config.yaml
num_key_value_heads: 3
norm_place: "pre"
schedule: "wsd"
MLP neurons of a small language model. Each row is named by its layer, matrix (up: input weights) and neuron, and shows model dimensions 16-111. Each number is 128 + 24 x the weight over its row's rms, rounded and kept within 0 to 255.
After each neuron's rows, "fires after" lists the tokens most often just before its 100 highest values on Wikipedia text that the model never trained on. A number after a token or word is its count.

L3.up449 [132  91 155 100 144 109  83 111 138 133  81 124 158 144 137 148 147  99  99 120 104 112 107  86  92 158 125 120 157 109 139 124 107 156 165 170 131 114 130 113  94 135 119 101 104 157 149 127 114 137 135 125 126  55 122 114 121 120 140 138 149 137 145 126 164 108  99 124 183 138 103 135 120 151  80  94 127 102 114 134 130 147  86 138 135 151 168 102 146 105  97  96 109 180 140 130]
fires after: "en" 27, " m" 18, " M" 17, " p" 9, " P" 6

L7.up398 [160 163 136 120  90 124 124 104 118 133 119  96 145 104 128 143 125  87 154 101  72 150 165 100 173 101 134 107 145 126 134 122 148 101 166 174 129 169 128 124 123 162 123 156 108  99 140 161  82 169 145 116 131 127 119 112 141 114 124 109 118 149  72  84 152 127 131 118 143 101 170 111 126  93  91 130 150 111 157 144 142 163 122 163 126 123 113  97 136 165 154  98 115 144 103 129]
fires after: "s" 26, "z" 21, "ers" 10, "is" 8, " D" 6, "ag" 4

L10.up552 [105  80 125 132 122 115 171 116 123 115 162 154 153 167 134 131 141 118 169 148 165 141 111 117 101 116 113 123  81 122 132 112 171 121 137 139  92 141 110  99 156 144 137 153 137 121  80 134 112 126 139 146 101 130 142 124 167 168 164 134  79  95  89 132 149 131 147 171 146 108 140 156 170  89  74  96  94 122 144 167 133 108 104 152 137 161  85 106 104 118 128  71 124 141 145 115]
fires after: " s" 21, "t" 16, " r" 6, "b" 5, "es" 5, "er" 4

L9.up254 [ 93 112 134 127 108 146 122 119 122 130 102 115 152 124 112 130 178 127 147 174  87 151 163 150  77 161 107 122 128 163 133 105 126 154 112 147 170 127 108 190 117 137 104 155 140 123 117  92 110 107  71 119 133 114  95 126 121 144 149 155 133 137 113 147 144 128 145 154 163 103 131 172 167 111  93 108 127 150 139 136 117 160  98 122 152 122 110  71 120 136 150 154 165 126 158 161]
fires after: " s" 25, " S" 13, "s" 11, "w" 10, "u" 10

L6.up386 [121 145 154  84 118 133 133 117 137 114 115 109 122 117 164 143 130  99 133 109 117 108 136 130 131 134 146 117 100 120  90 146 139 157 154 142  91 183 123 107 136 157 128 128 163 154 102 132 150 151  92 162 141 165 148 109 102 130 149 138 151 122 106 126 150 100 106 131 162  90 139 120  97 133 112  92 167 134 126 121 141 138  82 108 132 162 185 132 102 162 156 106 152 159 129 196]
fires after: " " 31, "." 9, " w" 7, " W" 6, " f" 5

L9.up295 [148 139 162 105 112 110 168 160  77 133  82 127 156 100 120 106 133 118 191 131  73 137 135 121 128 131 138 106 122 152 134 131 139 105 140 143 102 120 139 135 126 163 121 147 112 176 120 108 103 182 162 141 132 111 115 119 107  80 135  72 111 142 147 129  72  95 106 120 126 100 129 161  92 145  74 106 149 136 126 153 126 189 140 146 122 167 103 170 129 124 164 158 108 121 133 110]
fires after: " M" 26, " S" 13, "s" 12, "us" 10, "os" 9, "is" 8

L11.up580 [128 110 147  92 119 160 146  97 105 160 104 123 126 115 132 127 157 134 152 123 116 115 102 162 105 147 172 168 127 136 113 154 114 113 151 132 144 126 120 132 130 124 115 134 150 139 126 125 137 106 127 141 154 128 142 136 118 100 121  92 102 148 118 149 144 125 126 142 113 115 127 153 129 133 163 107 163 108 156 124 107 175 101 116 118 109 153 118 120 122 144 104 155 144 158 134]
fires after: " " 30, " U" 11, "," 9, " 2" 5, " w" 4

L6.up237 [144 122 150 128 102 140 112 117 104 128 165 153 163 123 136 122 117 129 132 146 139 136 143  97 105 111 123 139 123 138 114 184 159 107 121 130 169  68 145 100 127 130 125  91  98 143 133 125 157 148 143 131  97 134  97  92 184 153 123 119  72 107 141  83 132 119 142  99 128  73  93 137 126  55 131  84 145 134  79 165 177 169 114 145 124 103 138  83 121 176 102 164 150 157 106 136]
fires after: "y" 14, " S" 12, "s" 10, " s" 10, "n" 8

L7.up563 [114 107 135 134 144 166 131 115 170 109 122 137 146 113 141 142 136 128 112 118 113 159 108 114 134 135 121 127 141 131 125 174 115 132 120 163 154 109  79 155  90 117 120 130 142 156 140 139 116 115 183 139 126 115 151 118 113  92  77 170  71  96 111 131 130 125 130 127 152 121 158 110 134 132  98 151 150 132  84  87 113 119 152 111 138 114 173  65 111 153 127 171 155 109 134 137]
fires after: "p" 26, "ep" 12, "om" 12, "em" 5, "it" 5, "f" 5

L9.up454 [116 131 135  50 105 142  92  82 123 167 115 149 131 165 126 136 163 109 126 174  98 129  88 127 134 138  81 135 127  99  87 149 112 126 130 148 153 154  98 100 123 103 127 165 102 151 141 116 107 158 116 120 123 128 132 114 157 124 141 115  88 100 108 140 127 127  96 132 139  91 142 135 153  97  68 128 132 108 136 127 135 121 110 133 145 134 124 107 144 147 137 120 146  83 149 134]
fires after: " s" 12, " re" 11, " r" 11, "'" 11, " m" 8, " S" 7

L3.up15 [168 148 134 123 151 119 118 160 161 137  84 150 128 118 142 149 110 137 101 110 158 177 161 103 162 141 144 118 131 161  97  90 130 123 134 142 128 140 116  91 109 108 105 107 142 138 146 116 121 134 126 142 159  86 107 120 165 159 112 157 156 116 125 160  64 160 100 115 131 111 114  88 138 137 109 107 157 134 100 114 123 181 130 101 154  89 124  85 168 148 128 170 138 103  75 151]
fires after: " M" 48, " m" 9, "i" 6, "a" 4, "u" 4, "am" 4

L9.up201 [126 112  73 136 137  98 113 142 122 138 195  80 113 127 131 112 134 127 136 149 104 118 104 104 117 143 148 126 126 129 132 185 149 100 161 168 111 121  68 109 108 119 151 137  88 130 120 113  99 142 173 107  94 132 130 122 152 137 153 110 140 134 127 131 151 170 147 111 100  67 106  88 146 104 138 111 132  76 103  92 184 132 115 132 128 142 106 140 138 133 111 111 132 137 148 145]
fires after: "am" 15, "es" 15, "ab" 13, "p" 11, "c" 10, " comp" 9

L9.up217 [129 112 140 133 152 150 169 150 114 160 120 138 146 144 107  88 139 130 143 134 162 110 124 120 154 140 173 146 138 122 128 104 140 146 130 158 144  97  92  87  80 114 120 116 100 166 161 165 112 134 102 112 102  93 131 110 124 163  93  99 143 147 145 132 105 148 102 133 134 129 156 116 124 121 133 142 118 177 115 113 156 137 143 129 133 123 119 130  90 133 151 128 114 102 107  77]
fires after: "ol" 22, " al" 17, " n" 13, " he" 9, " l" 8, "l" 6

L11.up219 [114 106 139 132 137 125 177 128 149 117 135 130 137  89 168 103 112 136 143 184 126 145 113  79 124 133 156 134 140 119 101 115 153 108 136 165 103 120 177 123 123 133  76 120 165 195 137  95 150 133 122 129 137 110 118 123 127 170 177  75 154 138 131 136 130 115 147 139 125 148 159 114  95 112 113 105 110 157 128  93 117 143  60  98 112 121 115 128 145 135  78 115  97 122 109 129]
fires after: " f" 20, " l" 10, "v" 9, " p" 8, " v" 8, "h" 6

L11.up308 [128 103 122 126 117 110 111 145 112 118 157 116 133 112 118  93 110 190 119 135 107 134 101 132 142 117 121 137 113 114 139 116 153  97  98 130 118 168 120  88 118  88 152 112 136  95 148  97 100 118 163 105 154 138 129 115 154 120 129 127 112 114 130 113 103 138 139  73 126  91 119 128 138 118 130 125 134 104  94 110 134  82  75 128 139 142 113 137 160 149 122 151 142 110 132 177]
fires after: " re" 20, " |" 15, "p" 11, "r" 8, " pro" 6, "c" 5

L11.up371 [124  97 169  96 120 111 121 124 133 103 111 136 145 129 103  88 152  96 124 138  88 142 147 161 101 148 136 126 145 131 177 158 141 151 131 108 161 131 132 117 140 155 172 127  94 115 180 163 134 108 156 148  76 117 148 164 113 145  81 137 126 121 128 171 148 173 111 148 183 125 112 145 127 122  97  94 140 151 130 156 170 127 136 121  86 140 153 131 151  93 154 107  89 126 130 111]
fires after: " M" 29, " m" 15, " A" 14, " of" 4, " in" 4, " to" 4

L3.up172 [126 119 130 109 126 150 121  90 104 149 163 133 133 165 123 137 136  81 150  94 135 134 108 155  83 120 159 123 118 158 100 167 146 122 160 163 102 115 131 103 123 105 125  95 120  67 117  93 142 111 147 154 112 168 122 125 132 138 109 126 119 132 170 105 139 120 147 159 120 146 124 150 127 134 136 104 115 101 106 143 153 154 137 109 107 134 149  95 156 146  92 114 110 123 132 153]
fires after: " p" 29, " S" 21, " s" 18, " N" 5, " C" 4

L10.up454 [108 130  92 125 123 124 149 130 114 163 135  69 167 108 110 131 128 126 141  93 127 118 125 144 156  82 108 139 167 110 127  90  78 122 130 135 154 110 131 139 146 118 104 104 147 144 114 142 115 205 121 114 108  99 113 144 137  96 118  97  90  85 160 109 124 167 128 134 121 115 120 131  89 115 129 130 150 162 112 139 128 125 124 109 148 111 108 163 124 121  91 125 119 122 150 136]
fires after: "ill" 23, "er" 21, "r" 10, "or" 5, " for" 5

L7.up544 [ 78 132 150 109 136 132 156 180 117 140 118 146 150 167 104  79 107 113 115  74 109 138 121 104 138 135 130 139 130 133  83 162 151 117 123 151 139 127  81 129 135 113 144 106 120 145  98 124 138 103 143 147 134 120 133 156 119 106 101 161 140 100  82 161 142 122  80 131 125  94 132 117 160 119 160 107 193 127  92 139 140 137 125 156 111  83 126 105  92 133 120 172 122 132 138 131]
fires after: "ep" 22, "p" 21, "pp" 17, "s" 9, "^" 6, " as" 4

L7.up327 [146 118 151 155 148 142 164 107 104 144 129 118 148 122 126 105 122 101 170 108 111 153 124 112  96  80  85 132 141 149 134 135 155 116 102 179 120  89 130 147 141 128 135 114 141 102 102 108 125 130 171 113 120 124 152  96 102 129 134 108 101 146 135 133  95  91 134 127 129  93 129  62 133 125 110 119 155 108 149  85 193 122 118 138 126 180 119 116 103 111 127 101 131 123 115 114]
fires after: "res" 16, " m" 14, " M" 11, "p" 11, " sp" 9, " S" 9

L10.up482 [138 120 169 126  94 109 132 134 133 156  90 152 160 150 145 111 146 104  95 147 134 117  94  99 156 183 124 108  89 134 131 114 109 136 138 173 103 121 123 110 121 158 146 139 148 112 135 139 102  97 133 155 143 127  83 137 141 172 112 148 141 110 152  78  70 116  96 119 125  90 158 108 127 133  95 125 140 143 106 112 155 126 123  99 166 121 142 137 181 143  93 120 116 138 136 148]
fires after: "e" 24, "u" 15, " a" 11, " re" 9, "a" 9, "ran" 6

L9.up757 [109 152 147 129 113 134 177 148 135 135 159 132 182  98  87 165 130 119 113 143 134 125  89 150 112 116  97 118 129 143 110 141 125 145 148 161  83 138 131 105 155 137 142 113 117 123 116 120 118 119 143 158 162 119 100 112 161 133 119 113 135 127 149 117 109 149 121 159 118 121 123 138 130  84  74 124 133 133 154 170 125  98 123 137 142 149  87 123 202 115  85 147 132 147 116 103]
fires after: " a" 27, " The" 10, "u" 8, " the" 6, "b" 6, "is" 6

L6.up224 [139 107 130  99 113 120 117 125 117 165  62 124 170 135 151 119 129  82 133 158 164 115 104 152 128 126 120 144 137 120  99 146 142 133 158 142 151 155 153 158 125  91 143 110 154 156 109 130 158  96 124 133 105 163  63 167 158 149 125 135  95 131 109 101 163 125 145 132 131 125 138 112 149 139  95 138 175 142  89 156 190 103 153 111 121 116 130 126 150 161  90 181  63 171 120 136]
fires after: " R" 36, " r" 14, "a" 12, " re" 5, " p" 4

L9.up524 [143 159 160 143 104  81 115  92 108 119 150 148 141 147 123  89 129 151 130 125 106 131 125 137 102  88 140 126 147 140 121 168 122 114 155 132 121 138 105 138 101 102 140 116 152 114 123 132  96  83 101 131 113 103  89 127  98  98 125 163  95  50 118 140 155 160 106 171 129 144 136  93 114 113 173 163 155 105 143 128 159 114 126 131 155 130 134  98 156  90 149 133 103 129 137 194]
fires after: "a" 12, "il" 11, "e" 11, "u" 10, "ad" 9, "ain" 7

L7.up390 [123  91 115 109 166 143 141 102 152 142  93 119 128  96 129 141 138  89 154 158 159 155 118 147  89 149 123 119 130 151 167 193 145 122 132 158 138 140  91 135 137  92 143 108 106 118 121 164 158  84 112  80  94 140 130 126 144 128  93 129 131 137 102 112 134 159 158 131 118 102 138 121 152 171  92 126 126 157 115 148 126 126 114 104 156 115 123  96 109 170 119 133 153 125 110 131]
fires after: " p" 35, " c" 24, " P" 10, "om" 6, "p" 4

L10.up7 [ 87 160 144 123 148 148 143 138 106 118 101 124 117 126 136 142  81  99 138 131  94 121 136 121 105  85 147 135 143 149 175 166 123 130 128  84 128 124 151 126 109 164 153 164 103 167 110 110 107 113 142 107 102 103  88  99 130  89 133 108  96  84 125  93 123 147  82 139 152 169 161 131 127 152  82 136 107 141 132 182 143 150 109  92 130 118 129 111 156 103  93 178 122 116 116 155]
fires after: "is" 21, "os" 16, "ort" 7, "ect" 7

L6.up757 [142 147  87 147 125 166 163 104 104 146 153 131 125 108  95 120 139 136 124 123 127 125 113 114  95 157 130 108 123 159  82 143 108 132 103 161 141 113 147 156 105 124 113  93 141 184 185 151 127 151 100 137 148 126 113  98 105 127 101  63 138 119 120 141  87 168 153 127 151 135 133  87 134 139 137 129 111 147 103 120 149 114 118 131 123 137 111 125 135 177 160  93 123 104 143 152]
fires after: "h" 18, " sh" 16, "m" 11, " he" 10, "l" 7, "he" 7

L6.up106 [109 123 131 150 150 116 125  98 141 116 137 120 173 154 122  80 121 118 172 148 132 153 141 147  97 131 131 164  94 144  95 116 136 120 159 118 114 185 127 111 108  75 128 141 160  94 109 135  87 128 114 123 139 126 135 113 149 149 149 165 150 122  90 138 152 136  74 132 107 157 112 157 132  98 156 135 109 140 144  99 137 145 124 159 123 140 123 128 144 105 108 164 109 181 151 129]
fires after: "u" 14, " m" 11, " a" 10, " (" 8, "ad" 8, " " 7